Weights of a small GPT-style language model, trained from scratch on English Wikipedia: 9 layers, a variant of Muon for these matrices.
MLP neurons of a small language model. Each row is named by its layer, matrix (gate and up: input weights) and neuron, and shows model dimensions 144-239. Each number is 128 + 24 x the weight over its row's rms, rounded and kept within 0 to 255. Numbers have three digits each. A neuron's up and down rows have the sign that makes its largest values positive.
A block is one neuron, or neurons of one layer that tend to fire together. After each block is what it responds to, as a language model described it from the Wikipedia text at the highest values.

L4.gate2:127134097118142073131142118139118127113163092107167143096107137110140167113104068152133108123190084105151102116107107161091111126177139144141137134110173146148127133090111114104150141150140142124131162139117122103101094130126097176077115115116123092130088134128106138153113125146139090128
L4.up2:119101136097104146102089125146096138150154117109116095109119153088096113067094101129131123134175137125110139097086122144168162145103167159109106108097134117112136167074124137119100147114133121151129165130089129133118118154132132157097127103153117091128120115116110146119114123106117098151
L4.gate99:145112160149133098114057090092140143101142156126098067148146137089115123156085097132135140148098109161156114107125111176139143147126122135117098115139126168129152118057118152110169110105121117120163147094129106163096114123175123095132108118116116146130150144115096179117081144155076166150
L4.up99:140104131137100103112155133112124163078115164163100131124172148145138129117127120152113140150080089135122127118114113165143129136131165105098144113167127159109071161098123121100129142152153141115120158132130135111142122168118133160126146132119107168154128138132095119120147115138139163116
L4.gate147:176123115124109130152113157144131126095132142116107125112153156102131136138142144137108120120108163162133163133159122130104128128136162092148117149154101129147111082111155144122146152112089118109090115177126085120141086154152125102135121128125121096176097089173071137119125139087122143067
L4.up147:155130151088134107104131158104145127108115157164124139113094102104081126120128102092128148167089150105125161147135123150127173113154154113105171097133145120109098114181120170084134126121171168108144086101123124138158168114111126141101137115154121128150151112167144179174147149107158124145
L4.gate231:142141148164157134105152154164107143133144154159122144175142103116138162114141094096126111155146156108144060123151120159166161107143161094131154097096089124125149140086192167101113125090126149111104140109139132094147148150163150149159153123120147163116102089087093110061107148109120127111
L4.up231:173150112188133142109125127182142103159162171130098119138084117095111122112144108151134161123110146175119124108090120166122146135113172085124143084152140141149134099139158119127106101074103125101102106117118126124133146146133150133144190106166181161139150073083140104096122121113128121138
L4.gate275:142138151116166151119123160123139144126130181133114140067102118113127097134110112147143117098099091166099152159103157129138103129089147119120101124122095146109113111181096111167120150118134121145132162095128098145117096127135142164126120142167105117187156133106132093115133113125150090149
L4.up275:121128113104143148127106153131178102123130162134140153097126119125104093141113133160139102109133090181107090148128156104108089137129163139092131125130129143120122136163111098129097158109136174145136146121141125143096127117144107151118145141159142092152174119103117111126145179091114116164
L4.gate320:114137135124144144114099124144117134123161131109172142159149163089146149159111161114110074112095142165096180104155145145092095159115145116121108112138122135112124117115129172131123119144152115135171162117173119114108119151159101132074136135126154136167126135141129116120133140154118144177
L4.up320:147127132136120116123153117132105114143096093111130139188106185133110118117155097166164142146132133112148113081118133151087098144172136105134129123123106174167112109090154099127184076128153100168157109107185117066119149129119127164108122171092112142131126134164156084088137114098156130108
L4.gate342:143119100154132139121103100131113148150159140127134130136129121163128105110107119121153114081131112170114175111135103134163118081090172159157166093132124148098134166147109143153121155132122154138116139147118126104096143099157114177071101161105127140148165117136099132152173107141140131152
L4.up342:139101123142110079161097126145148138116147115082117105125121133131115142115098125092161126099134147170101135131106074132092122112124101121115120114130087144089084151155144123113110118097163151108126139161133093080107136086172133107129126118122136147148165146119135149128136136104109117137
L4.gate391:146139122141156127125173166124122134104150178174197104117113107107141105110109155130131136115143105146139147079137127158172106118092118139100119118153128105127121116147164147150162185134123125125045146118126123144125135127105134181131131128145133133128120135115095099064103127078148147087
L4.up391:120145126112115112142113135141145136107184154188165116106119139140108100099103142107145125105162127133123142066131129149144109095126106142106101137138118116148090116141116092160115162122143125135131143148131138137139179142121118103120187123138149155160127124157122095139153152100133092125
L4.gate413:141148150140139137170084134131109149108142077120116114109132105140155137119138128136135173133138131159105127108124104077074141155130137100135147080124101147116126101101092118107065131092144134143139104151125076116162146148101163128145149126132146134103134151108081097138204171126118119118
L4.up413:129114113116165169128137108131095095088121134161113126123087108153122177112137120121104151141187135103102132130126111134124130140125120156129103091144123172118136097119129147092145161115095154116149132159153123150112159093120145142112199148140147121124142131147102105110135094100166122177
L4.gate484:092108149177110124173080107105110189131128158110093114112126161129112091120135108127138117119136148152113127064110100121113155159101141113140102116133131146163114169126162130117119147128135139127095110136124117099132139128114214147124138141141143139122136114069099128146102143117152119156
L4.up484:120110134161094135114109124141168145123129143100134114148160101153108093127127157143092141122104120122093127085139109142123113131129144139119121102142121143126097169170131086157144129129115140126119107170173122091152121136114157124112150112120114143102118165066128134154092126111101119142
L4.gate511:129141128178160125105146111157092131156135124155123123121132101127169135096130066106138158131124089125139156099119141172145171131124154122158134128100118119171134098171153120100116118131118127136172131141107149128090159102087129124117187130130166072131113195136097140137154178139166104148
L4.up511:113111102092139141139105160106139132134113119149121101115165140100125114107118100084146153114127118095134130165123148115102130102168115096189131121081126146126140137168098108133117167136143136128125131116166113122093089118124128161142147135112137087148090140119110167142130130098141123136
L4.gate562:157117131158182117051095161110095096128108140074162131127158108179115152114130151130097112153160112171149107118093156158065140115105158119096141099156133128125117134142122114139150105121149113108098152086146111164167136142090110165128168102134154155104117128169100099156140146105136139138
L4.up562:090121116144100129148122127124132099143145107150131151158160130131160152179155118131128100134155123167100153121163151120118115099145100082118104122086124091157108134132111177147122122121084142162094131166096123076149108141124146151172110139085154102123112103134107064117118125132151123165
L4.gate565:126133147125132140159145138139135128120133144132091156088108076120082133118121114162140136113141137144124121141171153111100165119094122199155156088134116130118102116102107105192119133167111126136099106148113128137118112137141145152108103118121102155115130133120123141156132149092120127133
L4.up565:128144111132117132152106158162093103097149150130094120121126112128144112153127096134121130145109072132118111099111124137124145135138146121125136112143144129139113104116092098143137120136097131133114185149103104133120114071173107098150145101150126163158115064128076121153123153173118121149
L4.gate677:113144123124108119142136125155111111110135145071169087070142085129106135155132088074098147153136115117124143063144111123111100089152140178131118128084136141176094064127104129153119154114127133097136149110111087131136153138139130145119168138170130141137129136090109124142141148154126130147
L4.up677:087121136171125131132132126123121139133178145087127135121112145108150145114121107094160126118132092152099138120122139135089109130137121101141177127140109154131072106127141123119129144098157153114122108130099136114128102073164148127119153173121159136155158117148087161147078122128091134107
L4.gate693:090154139141137105147136116090147103140153119092141124143156084139150129135112139123132148146130162159150157084137154116159173143145134103105122074125171097095037114116154113144119092125120145132118133086109111099145131139107122129117109139099117121162132155157106156117117125126131113145
L4.up693:113119154153132120122139134157100102141154139107140133148117145150114153130129148106121162112138156139102170096089152109100131112115123151124124113127123143119061139149149151146167120128147124158175125130122102117111156118131126135143109135083124133084133151147134146073127110122096091141
L4.gate747:129096112155134100076113168125115123096105106142156123070134148142178131113130130144155171126106119106103116137147128139131129130186115122119144169116102147150074130082134112144150104157125115138113131092132090129116135151112115127120172151148166088199146122132146103118094104111081152112
L4.up747:124129137121176143132136151127118103120135125124147106084133132120175153125148150126143167133101125161135128146138108140133118102123086130134154139099052109134165086078102104128155145118175083079097187139115096131152113151138151107143131149118165135145128112129112110139159101122112098114
Mid-word continuation pieces. Fires on word-piece fragments that finish a multi-token word, like Or-le-ans, C-hes-apeake, scor-er; also Candidate and Party table headers.

L5.gate316:126148110115126118132141131137147144129137183112187097153114109140174135140125105167078133156155169149120128091143107121111122143101099154124140094112125118140140096098118141105118137089163138112116162108115090108150132134105150148132119120156131116110140174139080172114137139112110130181
L5.up316:134132126167114144120132137171094152114122143120133095166118130119109105099129118142153160068149151073148156127156121122112169097134166155152137124186076164129132149121081135126152065124185113141140179107093148144107099146134126109117112124159124132131116158188124108139135112144119151142
Person role/title completions. Final word pieces completing job titles or ranks, usually before a name, e.g. Rever-end, entreprene-ur, comm-ander, Colon-el; sometimes table pipes or "Key people:".

L3.gate154:097127127116105135137099131070087145141140111150091125151079141069125119116129088146103131109156107135113120099099106153098154173117115099137096102122113156102111152134125113137112081126130169129137131146100121170121121132077112151093080147146115128120137110133151159145112160131161104144
L3.up154:083120109093132151114066104085131152136131115126118104125117124125100093132122121134110165134135116127118109126104116143110152159114135117109130082075115125131122155162115141140136116133128116112131155115116105118095112103111104150176102175146105146123128092151112107123140148094140126182
L3.gate606:151136127122099121143092145111108129095138105119136136160126123135187125157152129145103150135110173138102146107122107099098115094121152142141143082119125080180074171106125140117072106092148097117123143152148127121113123145087169082148062148151101082105090115164140111096128097107154118088
L3.up606:171139126107158150150150104145125145134162095154143103133116116140104114118139114094138125162165143129129116103155131118141156166148164166119119091137070126093127130109141150112118128093167096123110137112138133084117126155118089129084136150159143155096136121160080111126147100107152136108
L3.gate617:166109143122138160135086141138116131104139117101054129135128135065130111097154093087118145116178080133120119142112080113111134155138155086143097109161146136121127178083147117130119156149133099117161123128125142149120146110113098136138101082111141164114149111119107131140130133187119144106
L3.up617:161117092128106152164116107153097134164148175137117147151110124124127097129106139111104110163104103101143090171113120113081101157117157128174133090119117109089124113134095139106099102116125124149153101126134115119132124117140105123096114122125095161114082104169155128128143169185135127145
L3.gate826:136135129154132144097136149118123119118166137150121115109125084117118154128142108126106150146164105103149143114169097131141183164122168117102106088140143118110117103097133165141113107117157102128108125149139127100083115131134120164142125131135132143131080090184125070146099131110131125119
L3.up826:115130100128146180167154142154135127122147121170133090172119138065118147133182141101133117151102115109151161117152122118146128129079139123127104112094098155125087126152135143105139146099098155111149127122091136150146094142150131093114135071118130093064085083124131109131134113160123135111
Month names in dates. Month names starting a full date, mostly after "on" in narrative or tables, e.g. on March 3, 2020; on December 30; by October.

L5.gate303:144141158115087114101150121116148151132123129161152135149145091141097105121112148130187155103113118122089144146069093143118098155124109145131090121095097153107123153100126131148160168109142114181132114139156114104143091144132137153091100081084091133042121117140086153150125127102108103154
L5.up303:109106140149127151103114156123111162155124106124131139106141160146108121123124148142162155092116142108127150129135140099143137150124077152154098155107101134073124134104160103149172122111125142115168106125114139101150145176101150147111155133114145100139108118119102135138133070100086128149
Section-start headings and dates. Words in infobox or section headings right after a line break, such as Personal details, Career highlights and Season, plus month names and date commas opening paragraphs or table rows.

L3.gate77:101102140147107153151126113123120122142152184129188127158120114130119120127099122127110125134168145134157136142146134083116139151120139136128101134154075110126130097114093123094094120176107158139100133132100148163163118123155097140130138084154131147123145145118125162102126129112106133132
L3.up77:123091168137119114163114078133133127146119131145109093095120114068189147126115109149142172118122146118149127120157143111137125140120171121178132184173106135093151171155118137167078111086110147160141150130127146158156117123076160114137129114103143114139115131138102137129146106140123135166
L3.gate553:119095154094121110133108141088143110094148129119175120129130132148091109160124124134162159167123151130145088137110123088128165108102104121086154146156131130119109087101093168104124106119133128121076161133125173139111135172126095138155127145138119152071118132114114114116145134135160092139
L3.up553:141156132143101118121107114150176111106151122176148067137096114159110144111149071129154142106117104115147115104145116126140119152144106141145123116168131173122122121082104150112128169129122071124156133140098117156122092149128116072121152118119156158104134089138150148135142129134103114109
L3.gate658:080156138120107137162115142133110098114164179115135114144091121135138146136106087094143129163138122076127127113124121126137126086114122106108124139061130105121105111123163131166101174137093124114100146137139128132124104124124121113093076119123069127141141158123160160139168147132131107118
L3.up658:135185124131149091169109099112127094147152153089142154158132079149134106139081092111164143149083087124114147119161144174155127097133133109091100122126135134123126126107137130147085181093100163089112126155132140111137181124163085097111157090059135142153142142129157156134116153144106149113
L3.gate660:134134139158123115150068093103152115121149146114133161128140096117140132146139119156146098178128085099144147087129156132083075125106127152090074186142115139130094099138096120182097137111140092135112144131080158132104112135091112165094128123154123136148112132161146124148105119135106192158
L3.up660:135132096073096136111119128117127142134137127155113099146150093149115116109126096080142158140140094082142148124140126117167187163150137141094130114136116115147144156115097145131135137106107186078136131111141120173147116130170156147114079152136141129116091158076152138133139138128140147117
Year-range en dash. En dashes between years in date ranges (1916–1920, 1809–1872, 2023–24), plus weaker hits on connectives like of, against, However.

L5.gate482:137138125120119124133133153133148116170179118101112113106094084097116140130129085132154105128161103090125111129156130098140115107099082124133091163145093106145140135141142110104133178127139157058137134141142108079112116142121144124175111133087118130161123128086078162132094154162119133092
L5.up482:129085162154131061123115122107061153165118122117174137120079128151153104134201126130101149118138134166127111086164156098159137115199127140108163147144129121174108144125105154139131138126122107115103104113151150135128096105125138139130143140129130155148148162144158133134144180159111154181
Hyphens and dashes after numbers. Hyphens and en dashes right after a number in scores, ranges and compounds, as in 5–0, 1992–1996, 11-minute, 39-ton; also mid-word pieces like Six|te|enth.

L4.gate19:161147103148160159149134121151145092102118139179109138103111153139152156075161187118138111128123112091088181132157117130159120126157110131140098116122155126166144111123128110152133137134118145138117112142137125191143125113138143125187086087131139134129117160119107122080119136093148175104
L4.up19:194161154119097133115090132115124150168148133145112141098175146123158099127116155117132078112146101101122159150095167116097108122126105162134092119148149184099135111174114108115131102113133098145152166114102176135128160160117133143086099148138166087146101119118130137133114118144155106113
L4.gate179:131102136141161176163090175124122105121147140133087112072118120126107108099120149088052137093106125163119147086130126133133155154094138100131134123094157121153107098133110100156117138116136101117145082173120126084130097144137107115130133152128139077136082127156134114132130135153154151097
L4.up179:109142147116130159159152112147108110150157112116086115139138121166101108097155145108101136109147130133118139087080151141130135145128151104162101083114121145137111123133094105144125148100110131142157115141092155104111100146134111154147144134109144121169093161144173133115117147125140134097
L4.gate244:140143144100130173147096126169074166121131117144097140123106134151107109175108105119117120136139145126113078076091140119117144130103131156092120088089129146133135136126104134154102138147154101125134138125134175148145131136094154111107127093113169116097110146161144099114113137124127128130
L4.up244:164138079142106142134157101148097126125113137108125126128075116116110124112132161108132159160140130114106104123130118100105128161116109112145125116102135102107129149156076145145094161157144118108114148096114146124111098125112094147128116153150137147093125115116074089116124079094130104137
L4.gate352:169146107161124155142136123105140149132148097109129129147088089140120082150112107114105108150107116090090160123113152125132152145163086131097105131108152135153184119132125119148126079137102110169120179103131137157146134133098119163151118127132104091119089107129127102127125120090144125112
L4.up352:166149140145132101149121109159128138124151131120113183154094151179128083138159145102154141125060137091106159128109152156102136146120078094107147102115133120183131121150129109123104120160096145177116150112132150124110182142115138104145139120109118104127103126130087120141114154097126090099
L4.gate434:186155145123072147146144110136103096128164091157127129137136123123128089112139149149133124133110174112125153119172150142115132151108137143142121130121135102126090131147108140145076127130143125137118129133092140159114122075155098135132177161103163096132129130136114169161132148155135127112
L4.up434:101104111146128159163097090117102127119137088154115148120088138122138137141123174110138128102111156085115142110146181124136130144140145140136118136151077106111101135142133131134130119092095084179185105147115116131129139143156109172153096136097099099115129143123122097150139137137147135103
L4.gate460:143088110128114097161085073103126119127135107133115143121184181121161097134141115102125127150148139115185147092182095134148135122106128099145134134120052068105120126154147147092121099127153160148121144155123123141120119168119134090107083127127148087109114095147150124100060119109136126161
L4.up460:137084084114144138135119096120140106154144115135116134132161145123140124163101104113162152103194121139129163137117120153141110110171156147113132116114109120121118151082120135108119086130138127140141111112146100118138122158105122070066104105157119128135108108126148141098059140124133146129
L4.gate491:166148123139176089120098135085160130133187077172135133141119132115145125132132112148082136141151101087133138121111142149119169123131156144137116116125139119186131088145146098144138108107124114092123117109130143123132119192084120163120130128132135096114098072136113132122091124079130090118
L4.up491:139131133167134117137076126127132127099116137153148171136116154109121124097102162148152125141174149121127124122152108137129117112144102128133157098113147130126082090067197118103168132111100131138117084141151084122132166133146140122122124092142135128100135105115136099133135112123118118150
L4.gate507:148111123135135100145113124117091123111132162103115124132142178142124139104096131132135121116138110141115100119159106115148134103144107168123104114112125118104169112106183180135161073163128117119163146137114129109115169135063104174143105089103116104079138133132118148087129138092107135148
L4.up507:125143139109126114113106127086134128168119152170167091116128112102130144139172144185162106174121117080092138115136109102158148109106142111052113102078127154147133106110124123142138149093091106106181167158141148120136124136128097140128115101146121147174135107162174143117140115098090143162
L4.gate533:161172151137132120115148133091112081100161111113112151147192144114125137140080102093147171115136149129086121150131075146136095109107125146105126136126132152166139124143124119123102110157119146175139098148163136134142124085120102138144100125126089136115151150160097134137166138148153163129
L4.up533:107108094099146163104092101150137156133151152128135132157123113160164133106117119206132116121134124151119103104119100091124098133125145107127109081138135118155169107180135162149156142176139114105124163158156170126148127160105119150117111124116140052144098081121126125110105149118145143091
L4.gate611:154120150108137130124129167136134112111148157127120115135117135132121094141118176113090100178148146146103112143127125161103134125083146112114120166104125170077181134117163120079118135138095106129151132100159119113117174131101149106109134136144111135117119109130136121112126081122106104112
L4.up611:149162146151132137127133137150162126136173118133087132103109120139115134122128160118172153162131131146154131154139132152138142141122133157137112121136132115124140147139118128104136124118109150146151067155151114173092147146134124140096122120166091114116143113154129129124128145135134123089
L4.gate671:160094149142130122102149158116137133150113144118109164095126184160121127163145070125159144114105115142109158116101113112179122126142129156155152111130113140107123128134125153161154124146112116139075151085136096152138144152132137138108142154182136159137135124122128111135130087171148135111
L4.up671:121141152144182152132142144153123097134089128090138158125121107128133066207144139108102121105098091132093153137184127125161095123142121111175142111114116142154123142110132118182129114183112130108147129109131094084181143193129120115124131135156142154111148076135109080139107093175121126113
L4.gate716:123153161140126086145140160090149124159145140137122157140178114120147177172162148124158117153075153092141142079121148104132132125093105124164122095097120121125142127137114135125151102091137096099109151100153144141118146145071117142158128139110122132153104114157151101124119154081113123114
L4.up716:148133107133148161129099104159123135119127157160098161145123126155153126158106102113128125149139104087106133142118100135101126111173126138056097155122129156168142133110112137133139174150155126079128086105130138127134149129073103149127116099191188113110142138141075113113155160169083099109
L4.gate751:141111153153164145115089150156148118119153146132116151092110144122131131117140141124138169132106112146097155130152111149118084147186130098147187139131112158130128084135115152130086161111114115128154170159119096107103138127116117144145100144138081056109113124144134155102117089135118144106
L4.up751:184150157078133129142146120117138110086161143145126156130143145154126125109126133133144065078100124114150113111118134104131144104127122130134109144116163100150133126138135132158112130130111144102146113169032159158112113133147151136127074145092153158089108106128129103128105112103113127097
L4.gate754:155176097143113090138105105118097125124135144146111149200134098067141124092136122134158171155165073149098144128117113130100109072169130120147118112142163163095153120141171111116116129122151116141120124181133127122122152106145132149145110120071071093161108095134125159110092115106155106091
L4.up754:144132134102094115191085123135129118119152088116152152162118143067131164136161123132135112126130092143144156141118108112114116135155119117124139129125092160126149125102116134099157148128098106123147087120142147130058162122133130173132108112104118155133093135184144146116145119102131115080
L4.gate811:125131115177109136112094151125120136146117140120135139132151101113159138120134139190122138084063080104106101128071175145147162071132113134111101109114103140163142131152113094109118126084146141161148152072126122150116128145066143168143156174154087116157133121154118097111132153142138132128
L4.up811:090111093136122120162089126103142137115134110107116158174142132093125085124155125127123143117145143103136101127143165099135134138156136095125095129115114084128121115126109109151122106102115104154126109119151121123076118158074151103113149136149123108123159114174148141134069094145115120150
L4.gate826:114111138114150142115191176095124110187122094147126154134098156145084145147153139098136100117106107122153150140166103135123124140128116137153153121111124115131101106147117088147104102093089059139099148119115163140118124147147104138145150126143135115155115133191097160122115150121135142162
L4.up826:131127094106163127153155148131167132098117137114074120100143152132129167092105117094116168136136115110122132165180139152102110145145148082137147124132147136154098123159119086155109100085165109102098141120161149103155101112144160149094108102124154102166143149129111119138125078133142151107
Month names in dates. Month names inside written dates, usually after on or in or a day number, plus the comma between day and year, e.g. on October 6, 14 April.

L4.gate121:122142124116114128153087135095107105155146135102159126130135141142089156127090108096140146106154164106111115120191173097088183100141102132122143152164119104174119157130109126109143094118131125095111091119095109127137111142121114155109108140097092116132104055129106124143086115151147177141
L4.up121:128151092082162111171144125121132081165110124140125088141098145115144145139117119073088111098138149131122082125101129106102120149117112113143156123115133130121136118163143135124100127111114100138112202142123115149102108126101178150083142102130158118121102151147159095112132108129076151126
L4.gate195:132128137127119120121105136127150108140141100110118137059117120133123136111104096119097161132130087123168086121099130098137148124132077087162132111134137166116156110122153158178130130103110147091121139149138124142135131137136184125118151177113101101106180137139179156116156125122147145123
L4.up195:119111129096101133130104149107114187140141127140122158100107106101122100117131120100150093161082151102148119091098146107130111126152092128101116093122148123162123107174125181121151125119105149145124095143157150168148088130123098113127075128142122121096100147109189155141137096104119142110
L4.gate230:176132135129146151111093099159161152119121121143111074155143095130137117111116113167143092124118128106155169107158145159115149145135115164113145156152094145171098118110123151079137089086120071165159170186129134123123146106147119126104119141129135105122146117114120122131116125166104121120
L4.up230:147159111119103101109114108144146078154123114126092147134113166117118114118118132129126143128109119122162157094166142126155127141116124157153118109158084144141121156130149174164150118092098125164154167125085115140126162111114127115169104133109083123121100142135152148161136129125119142113
L4.gate253:148132144126161149082147121119097097107138121132139135172080173140162107187137123148112144095098123134119086129109157106073130124160172109122149159106103169122133122125138125125110141144170175130147120154097120154117105135143079155145137093132125150170087128153125183138156121115131129153
L4.up253:123126124146103147142168103109187090136120146145132131139144112143143147127117096065099134151111087134142134131113142124129164144095106110118080143083154103118144150126173110093127163186117128101158126130122104103103132134103141134144129102149117114168152098114127135150118128142107114134
L4.gate390:144134109124150135163134117162144127106130111112128181200156143136166149090106124145124152108105126125137131107145095103128147106146165178095076171155140146092147146135148120103128146113109182137140191129132163132107167095108140184128109140134117093128167134130122127098128147116072121103
L4.up390:109137142097137142148108120121125166138126130086141143099190141128107153139123121165165129120097102101140167162115144189118126136170129129121128126148120131157135083164152141155070108132115111152141143118125135134122122125160135166141108107110153147135148109096107121135179115158151122139
L4.gate402:140140145138112135138139121112125106123128128133144152162157106123138110138110122135132097142112196159136113123116100110126104162167125125121112143129091114129115125117135162113121148148132120098131113117156137108095144109139137101145136090150179074133153144164103135125107115139130116146
L4.up402:135127175145152154110089116083150157100108146130154125186083148109099154166116130116113106109157143154124132156098137111151119085155149100093104104139120117101124145179118107110136123146176102124132101145140108145173149155145134132171111102146140128188098150160107117118119132154145138103
L4.gate449:185152116124083173157150138093142153161084094126126132152142164126121120112116112145150126106132118139098115145162094111144128092173113133107113092171125129111154115107153101119162130102132145125168103112133152123129184142133134103155151133138110117084144114139129124156110121159192143109
L4.up449:115121113137115116134115109105146077163146126156132087149088139121114106157141136143104113144139092083141113136113117138110116142136092119140117175133164168185137124152103159097123137121120117120143139142134113161125171154128102113085097115102143145152122102137169105107110142152139101120
L4.gate493:111162161153132131144150143132116119126137162162161117130135150086120135129117122107120157119153089170136149111117135104141104127127131128127110161109122193146146112150145152128102172119144125107141129158088157108116119126131128173170162097129140130154135124151150094102137125134139164116
L4.up493:113126136086078170092138147109128136132131123122104139127125134114183137083124107105116148160088137140134094118151096093136134135124171120130151122156111098119123101138135075141124120156120148152081150095097150117123106113106055133109143156143117139099104131134107120080089126106120126188
L4.gate540:129121175143109098180103135110117118186099097089142127109102160142108114127100167150116150111086134103109087137109155114136134103144104082141151184137124136130109120154105133137092140096104140116132134111082091128118138085093169156099135095071161132141094116116109169099118138135075162134
L4.up540:120077128107141087149110094173125096122120118096102138081154129138100135144121076086136172157147144124114156143124140124105098136125063153129143100122157108136134104116156147131129119153131118150104113091113118143142138094137145125130108096168155124115172125106126184103135137158118150145
L4.gate548:137129119154105114108118124115129132185115137145160116181160094097125132164124144152160145162106127160138133136156138155126151139119099125142153143148167119150123134128084137165104111130094121113153124144118185129192115175054085108128132114159142157118154102161141114105107122153103115115
L4.up548:150093108113112131157142062107147137122160151125140131128100091166145157147098165089164148166121134146133094129146084149113160167120087145142187117137101149179147151149136134157123123116111147091162173127145136119127142124128100122147134140123109142111157143125139125106152117148135104126
L4.gate593:173136134117149111121127136139117100088081087135117142105104140102122143170108103125092127130110144119130162109118064122134097081120129137115091129109130147157122123096120102103139169119107155119095147120136086155117147117162111140137115122058144158161113139173101138126164085130114127165
L4.up593:150124136069140165162119169113126110143139117134132124101113141099105121145102129078127132125131122134143134136142142111106112101140173132170105124101069136135131129103116126106150173127192151157090110148150089110129150112112077144147127124086093093127121133166111127103152104133117136168
L4.gate660:137180124169178106151116085080169132119110142082126154130123133142116149104127094143140106126124122117103158126133105128145109126155114122114110118142139127111154108112135071143172198105134139146127133136110124125159097136144128132160148136148086141108170148126146155107140152118145131169
L4.up660:125207111132151110129126120077128112124118114113141109122119107123098125115153116168138169141111119120068141147112106131112111127144081141136102117081171153095152130113131084134134191093140142087151125138165151132185172146113091124153149128140104132137136117159137148135124159135162112155
L4.gate682:112116106081118088136115147104105125153132136126149113109109093161187120098133105188130119110146128130110144130100152114091143125089137130128140109118141146106142135162108112151116122092127105118149112128112093156114138155092125133109166126121151137175102176153131142117130131134116105150
L4.up682:145119116096120105141152141175098126113156122157095099135102105122109140103097102146100110125134107128137170143170150111105150073109147174119148129142152174135142138112135091145121144122108104137114111135140144111101118155089108141106086077121157095074159117120104157147152137125124154115
L4.gate699:183145166141130140131098096104124111164128110147128141142134104110110106143094133191146152124088115114139136129105138101109178101128105098093113132150143178148157100108094112118139172112111163100087132092140134103137129161132135118125111178155118144120161149140178146140138123149104150126
L4.up699:106107154113147117145124112117157134137130160123107099118096090137103133158112105098126133116141119171148115121093140121139173117160087126086125129145131119119133135152135145113149155151135143120096109122196115147115127123144133111142087121106103106164148157086186096130136148127139105081
L4.gate784:124157130112142115152139154154122087125132141130127156119133130167132142157098144102126180118127128092109151157135096136118144157176106085161143110110095119126122186141070084167124100118128181126130129138147118141158109189103103109138132104073116124110133179097120138136123144146161142131
L4.up784:170138140168142178143155113145143159139145130131148145109113108130095111119129126144152144134127146124131169123127107075144133108144108168135106123119155121157151144135140098094109118145141135165125106177118144130132115122158120076140119095151146156165107144132140136113124138095070122121
L4.gate820:135150128137141135110173130096131129097120103115129109058111110153137099139171129131123106132139175130164086107127118159149161119150174160150161149135092107148150156123101112144117186139170130135106146112135118120126158155143150141101136137126157144129138115120166173130169142089160129159
L4.up820:140128106099127115099138109128117109197122115142098152105082131159134117141133120114135138130111149158155111146097109113128116097160134177130147124125113111074106140157132149105133168123122115142127148110138147091129131129114149145145131139145134102150156117091129123117140130126117150155
Range and pair connectors. En dashes joining two numbers or names in ranges, scores and pairs (5–8 meters, pp. 26–27, Curie–Weiss), plus weaker commas, parentheses and slashes.

L3.gate118:161127132117136076116137102173132127093123171154163159151121174127164122157136131160106175149123161130151142080157107101114115124125158144113136118112126123160097162127111141128095117112114161128154188144106136159124131129091117130115080130085105101143142148120110149140161131111114089139
L3.up118:152132134132125066099154113110098140130111117095157143104200155162128113094132092161119181138105099158127105122108118136097143136101187149098139126121148137139128106145157116102127166115149153132099184156128076152175143171114090127102117115067147132116110105122092132122127136135152121156
L3.gate349:124149137144120081129112126147150169117154099141144143136139139149154157153156105134100183135144141127123146102116128157138169098141150150120156118105119090136087128094144160083120121103156101146140161136153113119163149091135148131104122106119061145155121130156129138142174162115101137134
L3.up349:122127152122114142133145112164089102137171128138113140119152136109128109134119141101122194079108105165170156119128143155120148110159130135177145157150156155137089145096140138111084115102182138117119143117093115129112183048126094156070076147150107145121155097132122111148106135100107149110
L3.gate563:130164148172117126141162173123146153155147155128122148067112142118115174123113118115119150122124104130133147145123131143156108104102146121121121125147116133152109102131126136114085119161132121120160148150124109122120114143151134137124083130131109140120175160153100132156108144138110130147
L3.up563:136134135140116108128121104119145134103099104148140110066119139120127156135124112139145154063124107120168133103165075085148116116173114148084145109182094126126129108083112147137110085156161103126146133136140114129133134135128154147136121147091087139113140129151139115186115135102123150135
L3.gate596:113159140162166113154151179120113163165145165126098136111114158127126118128146112102104151180125178143138157114167108151153119084115125120099162140164158136134087140135133108134116099100152132090152135162132127136117094147151148132098090151108108088112136188172141152112125148118089166140
L3.up596:131108133152161159138150107167167154131120101133173104090097150126125119148125109089092170102113091127088133129137136148153175126122181110136102139154159181114089121146130168146142112131139154129112140101124149116139146170182115128134126111140106112132106103146117151138133104135147121096
Person role nouns. Final tokens or suffixes of occupation or title nouns for people, often just before a name or "of", e.g. engineer, scholar, commander.